config.toml
num_attention_heads = 4
head_dim = 96
intermediate_size = 512
positions = "rope"
rope_theta = 10000.0
bias = "none"
init_std_up = 0.0363
beta1 = 0.9
weight_decay = 0.34
decay_shape = "linear"
final_lr_fraction = 0.0
max_steps = 9089
dataset = "wikipedia_en"
MLP neurons of a small language model. Each row is named by its layer, matrix (down: output weights) and neuron, and shows model dimensions 32-127. Each number is 128 + 32 x the weight over its row's rms, rounded and kept within 0 to 255. A neuron's up and down rows have the sign that makes its largest values positive.
A block is one neuron, or neurons of one layer that tend to fire together. Before each block is what it responds to, as a language model described it from the Wikipedia text at the highest values.

Goal-minute apostrophes. Apostrophe after goal minutes in football scorer lists, e.g. 80', 84', mostly the last scorer before a line break; weaker on table pipes and name fragments in lists.
L2.down302 [113 117 163 115 193  78 182 115 169  94 125 132 161  26  78 128 138 161 150 124 133 179  98 116 185 153 183 144 126 114 130 129  78 187  89 106  87 103 188  75 152 171 131 113 173 160 131 149 131 132 137 147  89 146 105 183 164 145 130  98  82 112 119 147 171 117 154 120 139 113 174 168 137 106 122 140 157  80 119 118 127  95 101 117 115 105 138 116 160 140 115 120 175 130 142 146]
L2.down375 [ 93 144  89  98 146 118 175 169 137 102 140 126 156 150  96 171 156 138  94 159 150 102 154 233  97 127 106 160  88 123  96  99  79 133 158 158  89 115 102 167 113 114  86 138 125 137  89 147 129  92 136 108 120 199 139 167 117 213 113 100 115  63 163  92 123 145 190 126 109 154 113 110 121 100 110 140 131 160 105 144  86  94 125 161 152 115  59 216 147 104 134 105 160 136 125 151]

Biography subject surname. Surnames, or their first word piece, of a biography's subject used alone as sentence subject after a comma or heading, e.g. Saunders, Hunt, Hayden.
L5.down207 [105 118  99 116 175 152 134 120  98 179 139 108 155 139 122 115 105 131  86 180 124 134 119 120 121 140 102 142 136 145 119  84 121  94 104 123 137 153 119 181 129 174  99 197  89 171 150 119 144 144 150 129 110   4 133 127 129 121 108 166 135 126 116 175 147 143  87 176 118 168 132  95 139  68  93 147 103 133 126 146 118  92  95 136 161 139 136 202  65 111 155 147 125 144 109 151]
L5.down224 [170 103 189 139  82 113 144 112 124 131 172 181 199  69 174 141 171  88 103 167 150 108 153  75  94 129 135 149 115 114 149 148 108 142  67 141 122 112 160 101 129 151  67 109 123 142  94 119 126 111 156 164 146 255 144 157 137 145 164 141 168  80 147 160 111 135 196 144 172 148 139 167 129 111 126 134 119  71 147 125 155 163 116 122 129  91 146 157 114 118  88 150 104 182 131 147]
L5.down344 [116 135 111 140 148 151 154  93 157 138 104 141  87 137 140 148 145 120  76 123 115 116 120 129  81 123  62 131 139 131 110  92 125 197  94 134 112 151 111 151 118 148 121 154 110 157 115 151 162  88 173 136 122 185 153 122 116 136 135 120 192 132 178 137 105 120 145 143 234  89 118 127 149 107  84 121 145 169 139 109 117 143 136 140 147 106 140 150 137 130 154 115 119 147 162 138]
L5.down492 [ 97  91 120 112 133 127  88 123  57 115 137 144 120 111 117 122 175 127  71 137 130  77 141 155 111  76 140 176  81 112 212  94 163 111 146 143  92 139 119  86 167 152 120 109 123 141 108 133 101  69 115 149 119  76 134 135 109 121 173 127 145  62 116 171  69 145 128 148 150 149  84 122 163  72 108 134 171 106 138 141 176 147 170  66 187 130 105 115 112 133  87 126  83 159  63 130]

Line break after match dates. Newlines ending a date line in football match listings (e.g. 12 August 1999, before the next fixture); weaker on mid-word fragments in names and titles (StarC-ra-ft, T-alis-ker) and on closing brackets after imperial measurements.
L5.down271 [135  98 154 146 102 179 104 143 183 146  78 119 178 143 155 183 150 114 148  82 170 126 164 210 137 136 132 129 148 110 125 172 144 137 107 123 111 149 104 109 129  89 176  63 138 130 123 155 148 126 134 102 167 130 154 149  97 144 122 154  90 117 138  95 101 109 182 126  38 161 132 145 122 144 119 169  91 151 148 119 126  83 152  63 125 126 133 146 145 125 188 117  88  64 150 121]
L5.down273 [ 94 122 167 165 103 172 119  97 103  92 116 146  93 161 152 127 127 232 154 169 139 109  87 174 164 119  93 158  92 117 138 157 175 133 151 108 103 129  78 116 125 115 112  93 145 171 119 138  98 170 153 148  63 151  97 119 120 117 125 141 125 142 123 143 126 119 105 110 134 128  97 155 189  91  98  94 119 125 157 164  99 111 133 156 133  59 163 114 160  96  52 101 190 115 118 117]
L5.down280 [ 96 108 120 198 141  88 144 125 156 224 136 175 143 181 108 172 161 186 153 121 114 154 105  51 127 112  88 156 175 100 195  90 139  92  86 147  98 141 126 157 139 106 104 155 118 141 100 104 185  99 115 181 159 120 147 110 177 103 168 110 166 109  78 151  99 185 142 116 114 144 148 151 127 132 147 143  79  83 102 174  86 132 105 137 117 138 144  61 164 123 137 135  81 117 166 133]
L5.down354 [155  71 157 156 143 147  78 160 102 183  96 133 120 210 164  68 198 185 119 102  96 123 103 136 129 119 142 152  79 139 117  88 113 108  90 104 134 125 110 102 159 155 157 196  83 146 160 116 102 117 107 167 131  92 135 110 125  82 105  71 171  94 104 113 146  74  78 143 149 181 125 134 133 114 114  76 130  73  89 105 113 134 105 147  83 108 144  94 141 153 111 127 117 133  75 100]

End-of-segment tokens. Tokens that close a sentence, heading or table cell, strongest on a number's final digit fused with a period (2.9|1., 20.|13., in 2005.), also plain periods, line breaks after headings, table pipes.
L2.down8 [130 159  92 129 134 107 122 119 169 104 140 163 146  71 146 116 137 199 152  87  87  96 132  99 131 136 134 122 149 133 149  85  77 192  85 122  75 123  99 132  91 158 153 154 172 125  91 129 134 141  84 147 125 208 147 119 166 108  47 150 125 145 122 104 112 167 211 144 157 160 140 140  99 156  94 131 153 153 163  94 153 160 109 103 119 182 132 123  91 101 100  91 120 127 113  87]
L2.down228 [181 170 149 103 153 201 132 109 155 180  67  97 121 139 109 167  72  93 134 127 123 173 145 145 120 118 107  91 123 134 173 119  99 147 187 130 108  68 105 113 147 176 177 126 179 149 104 150 134 145  28 132 107  69 196 137 116 158 124  79  74 107 186 114 111 123 116 145 130 177 150 121 123 108  75 182 139 134 119  77 133 107 112 206 161 143  87 134 167 127 139  87 139 121 141 112]

Partitive "of" after quantifiers. Mostly the word "of" right after a quantity or selection word (one, many, some, each, both, hundreds), as in "one of the largest"; also partitive words like among, those, others.
L2.down279 [127  91 154 150 176 104  35 152 121  87  98  89  96 141 156 125 162 113 209 118 159 135 123 135 188 133 120 100 163 142 101 166 108 146 131  68 159 140 143 123 127 142 159  98 102  76 162 170 134 126 141 113  96 234 130 158  73 147 107 116 116 101 150 116 192 161 104 198 135 171 154 143 107 159 108 106 127 168  83 151 142 158 138 147  81 108 164 179 122 165 126  82 100 121 110 132]
L2.down320 [108 127  82  96 105 147 109 106 110 100 142 116  73 178 128 108 121 151 173 116 169  97 174 142 181 115 102 150 114 142 127 145 148 142 150 107 163 113  81  86  63 103 126 162 111 126  98 137 122 131 137 133 163 111 121 129 137 136 139 128 127 127 168  79 126  73 130 179 130  98 114 140 111  97 108 195  93 143 129 185 148 120 124 114 123 128 102 122 137  67  90 120  74 177 128 143]

Sentence-final punctuation. Periods and quote-period combinations ending full sentences in Wikipedia biographies and reviews, such as actor. or ditty". before He/The.
L5.down61 [114 124 129 105 121 203 104 113 171 117 128  32 159 179 129  80 130 121 133 130 146 108  87  75 156 166 129  93  48 139 167  81  95 133 120 150  81 163  77  96 107 168 126 114 131  69 149 161 183 108 132 108  94 253 114 137 211 151 116 124  82 160 172 174 171 135 161 171 130 119 110 131 147 142 154 143 118 133 148 112 118 163 109 140 128 147 123 121 175  93  72  89 164 143 113 104]
L5.down305 [ 96 136 118 163 126 135 139 169  82 133 125 116 122  58 137 143 152 112  83 136 122  79 122 156 124 152 134 157  99 158 105  96 135 120 129  76  95 129 127 135 105 113 109 183 184 120 148 143 163 121 139 169 150 255 118 144 151 152 158 135 162 140 178 146 136 105 182 181 173 177 120 146  98 163  70 136 135 140 180 108 110 157 142  88 133 126 132 200 164 171 101  92 126 115 123 140]
L5.down321 [192 148 110  88 106 147 124 115 161 189 128  95  89 189 140 125 156 146 133 113 144 140 152 108 134 119  81 113 156 140  82 156 152  83 101 139 132 104 122 130  69 127 116 168 124 129 151 104 143  82  95  94 157 255 156 112 124  91  78  87 125 138 164 126 160 125  63 100 129 124  94 157 136 107 133  61 118 105 135 103 136 177 129 160  84 135  75 121 114 151 118 115 167 164  69 150]
L5.down448 [110 153 153  96 147 121 132 127 203  93  75  35  68 114 114 116 105 170 152 132 198 120 133 122 129 156 181  94 147 107 128  96 157 170 190 189 167 159 144 126  76 118  83 104 130 132 120 143 147 134 216  95  83 220 148 139 105  94  64 119 144 124 194 167  90 104 104 198 122 144 151 114 113  98 108  85 104 188  75 138 145  96 103 182 143 134 168 143  98  97 126  93 147  99 161 144]

Sentence-ending punctuation. Periods, closing quote-periods, colons and table pipes that close a sentence or clause, usually before a newline or new sentence: "track.", "rulers:".
L4.down58 [115 127 109 139 130 139 162 152 105 121 107  37 127 154 136 104 142 121 150 125 150 120 136 166 204 148  95 130 119  93 122  30  96 135 107  89  84 132  84  85  84 147 112 136 125 152 101  98 130 102 141 124 180 212 143 140 114 113 175 156 122 152 105 197 106 113 128 184 161 139 127 170 107 107 163 147 164 104 135 124  86 141 151 122  78  89 127 116 131 108 149 112 126 147 118 139]
L4.down64 [132 151  94 186 111 108 126 120  90 147 138 153 140 125 150 154 128 156 105 176  96 171  89 149 140 152 140 142 120 160 113 146 150 123 131 164  95 125 158 110 157 106 154 177 145 141 105 188 125 129  97 203 146 127 116  85 110 120 105 158 108 113 119 120 130 206 137  38  89 182 150 158  84 182 123  73 118 107 172 104 109 140  85 152 173 126 136 102 173 101 105 132  77 158 130 153]
L4.down97 [147 150 154 130 125 155 137 111 109 123 138  97 116 122 116 157  57  63 126 153 181 133 154 141 123 102 153 139  99  89 128 144 153 141  77  75  89  79  74  82  97 129 199 192 103 147 121 128 109 159 157 137 115 221 112 143  34 152 124 144  83  88  97 136 121 117 165 125  97 120 123  84 164 100 118 130 112 143 126 126 110 192 161  71 129 221 115 152 125 120 165 116  95 121 185 112]
L4.down163 [ 98 149 105 134 140 167 107 126 129 128 124 104 134  52 107 138  97 156 135 154 181 144 110 112 159 184 149 108 118 169 158 127 188 124 113 104 141 169 125  65 159 117 169 168  75  75 102 148 168 145 177 117  70 239 150 144 100 148 124 101  65 166  91 128 160 123 145 169  90 130  97 134 131 139 131 147 127 127  91 122 161 144 142 165 118 145 148 148  90 112 137  68 108 112 119 103]
L4.down203 [125  52 112 186 123 160 124 169 125 150  80 101  81 112 168 133 108 137  92 109 204 110 162 137  98 170 143 126  97 119 135 129 161 186 136  91 134 188  90 152 126 106 122 158  68 189  63 144 136 107 128 149 101 168 160 109 129 144 139 130 102  90  91 160  91 131 179 196 138  85 134 111  74 142 123  82 196 147 104 125 125 187 169 172  96 127 180 138 143 107 126  66  63 109 172  89]
L4.down268 [142 151 153 137  95 120 173  89 121  72 155 107  84 117 139 137 145 116  92 120  87 164 105  92 119 120 157 181 108 114 140 124  78 180 125 168 127 152 152 107 153 128 111  98 135  92 117 104 118 130  98 151 137  61 133  84 109 111 121 140 151 113 103 148  76 102  88 140 106 158 154 121 132 158 169  98 155  84  76 125 104 125 166 164  59  96 206 105 162 167 117 132 112 176 137 159]
L4.down346 [ 96 150 105 121  84 108  81 152 171 120 119 143 103 108 105 152 141 150 170 135 126 116 158 130 135 143  93 134 101 142 126 120 135 169 116 134 147 163 130 128 149 127 138 150 124  96  72 191 151 140 109 138  94 255 124 104 182 139 125  95 118 134 138 116 106 113 164 135 159 102 177 175  89 147 114 116 120  84 161  97 137 154 162 164 113 167 167 127 149 145 112  80 142  90 142 116]
L4.down395 [177 148 131 151 154 119 115 127 159 114 148  93 167 156  90  86 141 196 153  99 158 160 154 105 166 168 137 125 132 178 154  83 122 170 114 120 133 169 128 108 136 137 143 209 128 116 213 158 107 171 139  98 146 206 151  99 170  81 114 154 151 143 110 176 190 128  98 140 127 156 123 109 121 132 142 152  90 109 129 126 124 114 148 124 152 124 110 123 139  86 128 138 151 147 132 141]

Clause-opening connective words. The second word of a sentence- or clause-opening discourse phrase, such as with in "As with", for in "For example", time in "At the same time".
L4.down3 [124 145 147 131 109 121 113 146 149 116 167 151 152 130  91 124 122 102 104 107 158 143  75 113 141 126 116 119 114 131 202 152 152 124 105 122 148 171 101 143 144 131  78 134 106  83 107 166 147  76 184 129 131 228 131  99 109 104 103 121 136 121 144 143 143 140 126  74 110 144 158 111  90  77 153 106  61 114 137 152 149 134 159  98  66 129  85 180 138  92 110 148 148 127 166 108]
L4.down134 [143  78 113  94 119 145 123 112 112 149 143 114  70  75  96  77 113 142  85 112 104  94 125 122 108 143 126 128 135 150 168 157 115 147 127  70 120 123  91 135 180  89 168  80  73 116 128  31 175 123 192 156  65 148 107 101 164 118  86  76 177 164  96 125 100 115 132 137  90 111 154 123  95  88 163 152  81 130 161 152 141 112  98 133  99 124  87 144 107 125 157 142 122 208 144 126]
L4.down139 [161 128 143 107 191 163  50 138 125 121 183 165 110 151 105 152 142 158 144  54 108 165 103 114  74 180 189 148  74 130 125 159 122  95  91 135 119 106  59 136 148 126 135 154 123 139 185 140 119 125 134 113 186 109  80 137 184 126  73 127 126 173 110  51 107 163 135 110 162 178  99 108 135 143 131  95 160 136  84 136 148 125 153 171 160 135 197 112  68 144 102 185 101 159  85 145]
L4.down319 [151 156 102 136 168 149  79 110 115  86 108 128 120 120  67 141 107 179 101 168 125 135 104 159 176 157 171 112 151 141 121 159 131 144 123 164 102 119 178  67 146 120 193 160  82 177 124 186  87  97 112 136 117  82 130 133 191 168  91 198 101 144 139 132 175 146 143 118 112  93 143 189 154 201 113 112  69  76 138  95 124 125 149 152 117 116 143 122  60  62  93 109 142 132 132 100]
L4.down407 [114 155 167 176  75 158 112 137 135 114  96 113 158 133 121 177 136 113  93 116 119  70 123 114 136 169 212 109 161 189 159 124 158 131 154 152 153 135 131 167 148 157 145 180 109 134 122 136  78  89 167 167 117 226 190 133 136 117  84 123 172 104 133 149 101 106  61 165 155 149 134 143 119 133 124 159 159 147 126 119 110 128 190 130 128 123 142 159 141 104 119 165 102 120 166  38]
L4.down415 [141 117 103 156 121 118 185 115 139 116 202 130 152 144 175 150 137 156 121 159 112 121 145 107 128 147 102 126 110 124  69 153 141  85 118  64 160 138 108 123 151 139 167 144 129 141  63 117 119 108 142 126 129 203 114 165 172 167 158 175 165 111 114 165  93 154 123  92  75 157 130 127 177 122 154 150 159 154 192  92 160 166 104  88 119 173 131 117  67 117  69 102 146 149 170 144]
L4.down464 [ 87 171 133  88 135 120 123  97 164 171 113 129 120  42 183 143  86 175 128 121 110 156 104 111  74 122 146  52 173 114 144 138  79 121 146 153 121 146 152 147 201 149 130 115  90 104 108  87 120 129 144 137 151 128 106 120 109 169 139 106 102 139 113  87 147  98 149 170 152 115 122 131 126  76 126 165 124  89 166 109  87  98 144 132 107 134 168 123 106 147  86 125 140  91 174 188]
L4.down474 [ 85 145 160 104 143 128 110 114 168  86 102 142 153 136 151 145 129 143  47 142  80 122 139 100 156 104 103  88  99  98  46 129 119 131 179  58 117  78  60 155 145 173 131 181 121 202 136 113 130  75 146  66 144 120 103 134 138  66  95 109  97  84  93 112 168  78 117 106 108 198  71 170 113 159 137 137 155 109 136 140 124 163  56 135 166  81  60 165 188 116  83 125 173 114 142 148]

Sentence-opening quantifiers. Quantifier words early in a sentence or clause, such as most, few, two, all, some, and of in "A number of", plus openers like Later, Before, Also.
L4.down41 [149  99 152 141 201 178 126 112 124 119  97 121 131 103 123  98 163 124  91 139  90 112 135 159 123  96  93 124 176  94 142 122 168 146  89  63 144 183 109 133 180 129 127 116 131 126 130 112 147  75 126 178  98 136 130 127 136  97 165 143 168 113  95 136 105 120 136 143 176 166 158 125 141 142 162 101 167 114  85 127 118 170 119 116 113 110 117 152  98  99 137 121 142 167  98 102]
L4.down80 [108 117  84 130 108 154  82 107 124 115 113  86 116 202 147 134  82 117 135 146 172 121 119 136 178 138 181 148 133 127  68 113 116 136 114 127 121 121 126 137 109 124 179  79 116 138  98 165  72 124 135  67 155 139 109 196  88 176 121  87 118 149 151 146 151 149 166 180 136 124 142 149 124 159  68 120 130 124  87 169 108  87 123 141  76 185  88 180 138 121  58 119 151  98 150 139]
L4.down85 [ 99 128 141 133  55 153 141 121 128 152 157 154 188  88 143 196  72 106 104  95  73 110 106 104  97  71 166 157 110 124 192 116  90 162 150 150 155 210 108 175 117 136 151 141  85 113 181  74 142 120 123 134  93 152 103 130 151  82  96 130  99  79 101 148 145 153 130 156 151 183 104 141 101 121  93 115 111 128 118 112 147 112 131 134 107 169  99 171 102 125 178 152 105 140 122 118]
L4.down275 [ 91 147 137 171 153 110  87 125 121 123  84  61  85 139 144 153 144 173 138 129 117 164 113  88 131 186  98 175 178 154 130 107 150 142 104 103  98 159 116 154  80 145 103 108 136 150 155 154 150 146  91 149  78 223 109 127 134  97  86 135  86 110 147 158 118 136 140 108  86  47  80 110 134 135 189  88 107  98 159 144 144 128 139 129 147 161 164 149 172 108 129 158 190 126 142 192]
L4.down291 [142 109 144 114 130 178  81 128  82  92 151 100 171  96 134 107 157  96 128 136 125 143 145 173  94  82 121  93 106 107 127 186 142 152 136 148 121 163 165 116 111 121  98  97 154  86 144  95 124 147 142 109 122 167 110 121  95  97 132  80 127 159 124  61 168 101 114 148  94 147 120 105  14 124 130  79 150 173 146 101 142 136 137 161 118  82 129 129  89  76  74 157 111 138  97 166]
L4.down328 [132 132 138  61  97 154 115  57 119  70 104  77 159 163 198 105 117 133 132 104 164 127 134 183 167 152 123 105 143  99 111 101 153 155 132  95 143 107 110 153 143 156 161 115 159  65  68  93 114 142 179 148  94 123  98 167 119 137 134 128 123 141 125 178 132 139 169 140 156 147 131 120 151 135 107  86 110 158 125  87 123 184 136 127 136 159 120 139 156 135 105 117 146 111 163 159]
L4.down403 [161 133   9 167 158 168  45 115 129 161 132  92  92 136 150 109 144 151 134 156  94 116 128 129 164 105 165 118  82 102 150 104 161  80 108 119 169  95 105 152 147 126 126 162 135 142 182 102 122 136 123 133 113 122 130  74 118 116 115 124 124 148 127 138 136 193  94 117  40  94 138  48  95 141 110 144 165 136 149 155 115 153 115 142  86 136 137 146  99 135 107 130 183 117 110 136]
L4.down500 [137 165 174  92 145 141 125 120  73 110 115 137 185 124 154 118  94 135 115 137 141 126 163 138 171 149 111 122 134 149 130  98 135 163 127  73 113 131  57 185 110 148 164 127 183  49  80  66 156 103 139 186 125  25 105 166 120 111 140 123  90 111 136 185 130 167 110 139 117 134  98 100 126 118  91 147  98 123  94 136 118  86 127 136 156 127 145 125 119 139 102 152 104  75 147  90]

Specification pivot before named item. Copulas and linking words that introduce a specific named item, such as was/is after "the only exception" or "most common", possessive 's, and such as/for example.
L5.down78 [139  95 106 173 140 116  42 174  94 169 146 156 152  90 138  95 103  92 171  90 136  90  84 152 119  72 101  94 141  93 100 166 137 127 162 155 116  53 111 177 206 116 125 115 136 131 107 130 159  98 117 144  86 176 118 164 126 144 127 107 122 126 151 124 133  86  98 150 112 157 163 114  95 105 131 121 103 153 136  77 142 129 162 176  83 129 159 156 114 164 151 130 143  86  61 113]
L5.down132 [ 93 110 119 130 124 142 109 156  86  77  52 120 121 107 170 183 132  84 106  83 150 160 170 153  94  78  89 172 166 131 180  54 114  77  74 106 129 131 175 126 116 110  76 133 101 168 140 197 103 175 135  90 103  97 129  98 191 104 113 145 110 127  92 136 121 118  77  91 132 139  77 145  74 144 127  94 134 144  92 137 121 142 183 111 119 119 133 114 122  98 178 142 129 118 158 107]
L5.down204 [139 146 123 143 111 136 100  75 139 145 109 104 123 100 135 108 134 193 153 153 146 187 100  99 127 150 158 151 151 105 163 109 107  59  86  56 134 233 167 153 114 128 117 135 122 119  88 145 169 112 118 121  97 168 119 132 139 154 165 125 135 188 175 153 131 204 138  78 125 105  79 139 141  90 155 138  98 149 104 104  88 126 121 162 158 144 140  49 157 150  89 141 130  59 111  76]
L5.down403 [ 77  87 140 181  70 137  75  88 164 106 117 136  92 115 126 122  62 132 120 110 169 121  82 111 120 189 164 120  76 137  98 105 139 184 102  94 111 120  84 177 116 120 148 190 120 136 128 192 133 117 183 141 144 255  94 178 156 141 157  85  96 104 128 153 149 136 157 160 118 112 171 121  59 161 126  57 134 145 144 133  70  96 186 145  84 120  99 171 158 121 181 121 143 109 107 131]

Date and record boundaries. Boundaries right after dates or figures in structured records: mainly the line break after a match date in football results, also years after months ("In August 1993"), table pipes after numbers, and goal-minute apostrophes.
L4.down154 [124 162 127 137 135 154  90 128 117 136 106 128 105 183  81 133  66 140 134 157 131  96 173  99 171 138 106 119 155 142  83 149 146  83 134 105 125 130 138 116 153  96 145 134 155 117  50  98  83  85 153  73 119  67 121 151 119  92 132 120  99 170 125 115 169 127 138  76  70 107  93  92  99 100 204 100  79 154 178  86  85 175 124 159  85 103 115 106 187 158  85 141 125 147  60 128]
L4.down160 [132 119 130 175 131 129 103  81 138 142 101 123 154 104 138 109 113 179 112 154 100 101 118  80  94  80 138 115 105 146 139 119  95 138 172 129 124  92  94  68  89 154 153 118 170 158 187 135 109 132 158 134 147 134 140 147 130 112 127 175  88 115  97 171 127  86 187 157 109 136 129 152 109 159 169 188  95 160 179  97 111 104 124  96 132 114 115 153 122 127 114  75 180 130 105 115]
L4.down309 [145  66 181 164 107 106 135  71 142 130 222 133 107 127 127 111 112 187 125 146 134  99 175 137 100 178 125 110 169 103 140 109 115 161  58 118 118 157 103 168 101 159  96 171 158 131  91 116 208  90  88 151 127 154 139 128 138 136 137 114 185  98 155 127 103 184 165 219 114 130 151  91 127  57 126 116 112 181 131 138 123 125 128 161 144 203 121 123 112  74 153 122 142 120 180 111]
L4.down339 [ 92  89 136 136  95 121 140 182 154 102 153 109 150 140  95 130 151 146 136 124 164 153 147 162  47 110 130 103  93 129 130  61  77 190 116 115  88  81 159 112 148 138  68  82 134 146 114 114 158 118 185 171 118 179  98 130  93 116 123 138 144  84 118 182 160 146 160 156 148 135  78 130 101  22 103  90 152 148  79 132 139 105 120 100 102 141  89 180  93  94 166 158 147 112 122 160]
L4.down362 [ 71 104 193 140 149 143  96 158 131 147  76 104 173 133 164 122 116 135 137 117 126 121 106 113 196  68  91 132 122 189 107 164 121 155 115 135 196  78 118 146 130 194 112 152 190  74 123  51 159 116  88 147 116  60 139 184 141 145 133 129 109 120 142 129 139 170  95  97 160 159 129  74 200  73 172 124  99 167 177 154 151 124 224 100 148 107  85 140 156 141 148 154 107  96  93 131]
L4.down378 [ 87 179 106 121 143 136  94  85 124 124 169 100 105 119 101 135  86 110 163 144 169 110 119 149 135 129 141 106 147 133 117  62  86 121 121 110 134 133 179 107 122  98 150  62 136 166 128 117  99 111  93 102  94  81 110 141 137 137 114 113 126 136 134 114 107  91 143 120 177 152 104 125 126  99  76 172 175 112 128 125 147  68 111 125 106 169 133 145 121 141 180 164 113 108  70 110]
L4.down406 [153 126  65 122 145 154 128 123  89  61 180  87 111 153 166 113  67 120 136 126 127 112 127 113 135 143 152 147  84  88 175  86 128 139 153 123 112  87 156 152 114 109  63 130 123 235 102 149 204 117 163 147 160  58 148 187 101 100  86 133 122 124 105 153 147 106 147 166  79  90 124  78 112 105  96  89 150 187 117  75 119 170 134 108 181 148 164 139 137 148 107 136  87 161 134 127]
L4.down424 [131  57 104  86 127 120 117 118 132  88 126  73  71 179 174 117 156 136 120 106  69 103 191 152 101 176  92 113 150 152  97 107 171 224 124 102  89 147 101 154 148 154 148 118 131 110 135 158 136 101 161 133 145 254 126 121 112 149 127 124 163 103 149 130 113 124 134 112 117 150 156 100 135  87 147  90 112 109 172 110 135 149 147 144 187  87 143 119 155 150  92 110 149  69  68 200]

Sentence-initial time adverbials. Last token of an opening time phrase in narrative prose, like a year after In/On, That same year, later, Meanwhile, or its comma.
L2.down72 [117 129 148 164 128 116 104 103 133 118 141  95  78 109  73 137 109 143 150 141 106 142 196 123 132 111 131 167 154 169 159 103 160 123 100 107 184 185 102 128 164  70 146 157  62 118 158 137 150 133 106 113  56 255 121 137 141 105  76 126 113 127  83 126 179 103 221 151 111 104 148 113 115 120 141 117 105 146 116 120  81  94 171 134 162 148 157 148 144  74 111  66 141  65 109 173]
L2.down332 [110 134 149 164 140 138 115 114 140 123 109  76  75 131  60 146  86 120 130  74 118 106 119 163 117 117 139 182 127 114 131 124 119  95  97 145 109 148 106 184 192 116 123 152  68 134 135 173 160 127 111 136  24 250 137 146 140 134 112 155 106 137 139  79 149  94 164 131 164 126 169 125 110  29  80 125 119 155 139 113 116 111 153 164 164 148 148 145 189 123 150 148 109 146 130 131]